Weights of a small GPT-style language model, trained from scratch on English Wikipedia.
Size: 4 heads of 128, MLP 1344 SwiGLU, vocabulary 8192.
Architecture: RMSNorm before each block, no biases in attention or MLP, normalized queries and keys.
Training: a variant of Adam for these matrices, 618M tokens, 4715 steps.
MLP neurons of a small language model. Each row is named by its layer, matrix (gate and up: input weights; down: output weights) and neuron, and shows model dimensions 48-143. Each number is 128 + 32 x the weight over its row's rms, rounded and kept within 0 to 255. Numbers have three digits each. A neuron's up and down rows have the sign that makes its largest values positive.
After each neuron's rows, "fires in" lists the words (lower case) most often at its 100 highest values on Wikipedia text that the model never trained on.

L2.gate441:074164164066110150128136100139160117105132117127167148153150122098114134125193074134124140148126070084047191170136086106116144119075119137127113095073117097090103129117122147130098099153094215141164112180173181172088144123081120080123098173084085079119216134151138156146152067141115105143
L2.up441:134095057081122129104082107145178136123090091117078124151200099078122109121149124144141102121127115145145113181110116122071129149111119179137148092148150114093046137130143168123153117143146116141110110100201142142164166136136127078139133122165117058130126154131085084139160124111124073161
L2.down441:118106058075155065136111073165131106117108083127092134137183165142120102122084155127165068149100132074093069088130104074109153144053158140125153119119134139123157141055128160104113104124095153134145161158141096093153148149155154092119125142185193131116120111103123141160084113148114082141
fires in: "series", "television", "tv", "database", "chatman"

L2.gate1151:117167179163180111160093131179140197177172108154140123080094179127170147110123095076083093138159112137132129157106115122180106134066137129080061123132119130138138110134177121062143104090177100141104127153152104096132151127104099119076118107102157147094153151136089136117177154112200103190
L2.up1151:142149091093134155120141101081084148162134138114141136128156094172109189145123122076200158154137128113155125129123132130121085106130179142165153103152115116095120110160141157144103104086110142085131124115172105244135127095098164144160118127115091116149134157131178102115175136137096111116
L2.down1151:100140181061094134108124112134126182116206074140123169022103236137175130161095132073150190115151104107132128137105170142125123079071188144200070160119109152160152144147117161172101113101108102140149154134133114179109108121146097121119128157131066152134118144122149211086125177111099108089
fires in: "no", "without"

L2.gate870:158142104206134098114141104126082123171092117159115134176101086069171149122156063131155050107114108211082119119080140122162117137098125135135108116125143157105180125115124157088097138102151120099145173102137121097145164129113133120116171153131095167173123100089123108080122096108136144130
L2.up870:061130151129081138144133200151132130103116181150120102116120157144157203147130118136126086148118187138129135116096130126149185109119143153141146122128146188101114127108132127106143166131099146134086134086160152113125105151134127137158111134167074114110135147062128085084130138133138100179
L2.down870:137152146106125169128116218154111112101126180089096170120125096196106076142144116107089111142171161148123133136096086045139127104135162166136141126115152125054144127129199208136100140067103147135145113145107128183111166143091110160078121128115078141155149120152123070125173134100088075124
fires in: "after", "following", "however", "later", "once"

L2.gate136:166137093191173115115099148100196108105179140119167139179092193060099153151119119112144088117122148132101205135165117111100166126098115125133139068141117089105184085176103118126103106109155143099152161189107128123115108154072148080116145156172097106131086096138172154133171076156081181120
L2.up136:113081130149108138162111149110166090097124106143072144164128160152128160087118139089093081188157136109177189123116101141142143071067091158190205055208067155133108168152095161109116051091126134092155112149117112112243083118129090134135117087097101164108106110146120154157152139180124130134
L2.down136:105134099107146166083073137162203122094194082153077088120116185119192094129118139116089141126137141083135157137157119123162083116067128157186147111141104100163134168152096134066041127103106101142141131108184127137175153089172172148161139095100117079088158119100108156122127139103117147131
fires in: "there", "it", "citing", "where", "elsewhere"

L2.gate1016:105086119066144141120154186131114145114084136137143185156159174112120134132116104114094117135098142134139157184115116093135115139118156157123127129153093160106152174147112141136115153092156214107131117194100068155089124101112146184152129151127122154130148170149079150083123052076090081126
L2.up1016:153080078150120122140096182107124149097140130122103165150131156137174132136112141094118144184157182122128123089146078135158147109085091171114112084165195140124106108141110205193143117101107097151122071176145094186117099184168167176135153123118167136125093140024132127116090145144127100186
L2.down1016:146039114155104095146119157087127184143125121188093064099145127165145156144116072128139115158150125104096097146205098130164138147080073120080135111103175144140140080106144123146134153086159158122111127158125076179161081105092132138141143162100121130034109079079190089149093094174083152163
fires in: "series", "event", "games", "status", "cases"

L2.gate689:139132121126126149150115128118145107129161116066128113091176153114091132142079133114072108154062154109093132114140114137131171150152142176147111085177127130140156150162135135148122123161113160065174117110087139101148110106123134135128183107138068083148159118156124166099104134124076105145
L2.up689:098156103203106159108126092113162105138099059158117163100156097107150122095145152128103132118078133139098156120115085094146152111147175118101117119093082156080156136131102166149122117152073102101157145132135077157121123167118133166094103157170105039117117106095111196141073073131146170132
L2.down689:130093140166142136139072057118109108155145088150125171111097134088132148063127133108128137131153155121103119131122100081125122123124180105129203161148151119134140176158146095116124186145068118120144129102096137127166115124116124140162105152110086088110105172097054137192099162166158153113
fires in: "it"

L2.gate692:132103073109121099117130220144080144145177169092130145080177120087125112152128121106134099121149152147143118093141118103210212148171171137129077168104105135072208114145100166155135183096141133086167186114095110120187134108129142127194096154159111153088165130125108074156071048199104119134
L2.up692:075103138104086137109167162111122102107093067100128150096145099186120112143100122089159105133131100138065138125162101115114153154119150137145148044165097143138154096150101187191129091061111119131131141125143090113093134154054144070123116130099113052122106107180158145093128071119118162182
L2.down692:077113145144059135097161098122114091142102130125120215132162147145166051154100103121123178130130099180101163138116124165138130142163187086105130150138187089129105075126142162114128084091091076076094119187151151131128140141127095092152132126154099110118115149130127130161118056089074166170
fires in: "it", "him", "himself", "some", "very"

L2.gate758:130129167134148114113162139106129111142108088128127160147078093164160107156175136141112161147071118110102147151078122128060090147153110104141124140100164140130087068128163080101086104085182162115123124049089161152133167089116096148103064060118132048092119200094154123144099092100136137100
L2.up758:091159151152167136122153138088140133129153128120206196083106192096114109100062123158076122103033139087189202207103104128139124097131116116111152106089106193083149154117115097064150125119086104094157089099156152175101152109147087125109144169066139160091186147157130101100125186126151145150
L2.down758:124165159166162143158132144090141099140172106099124136108154132091122158060163127124130129149088165099130163146129106164138158166128160180079065096104093099133091130091227130077104098126119203113165167130106142150173112144160119131087113123128155090063184172087099133112115097161172179125
fires in: "court", "law", "files", "authority", "fire", "act"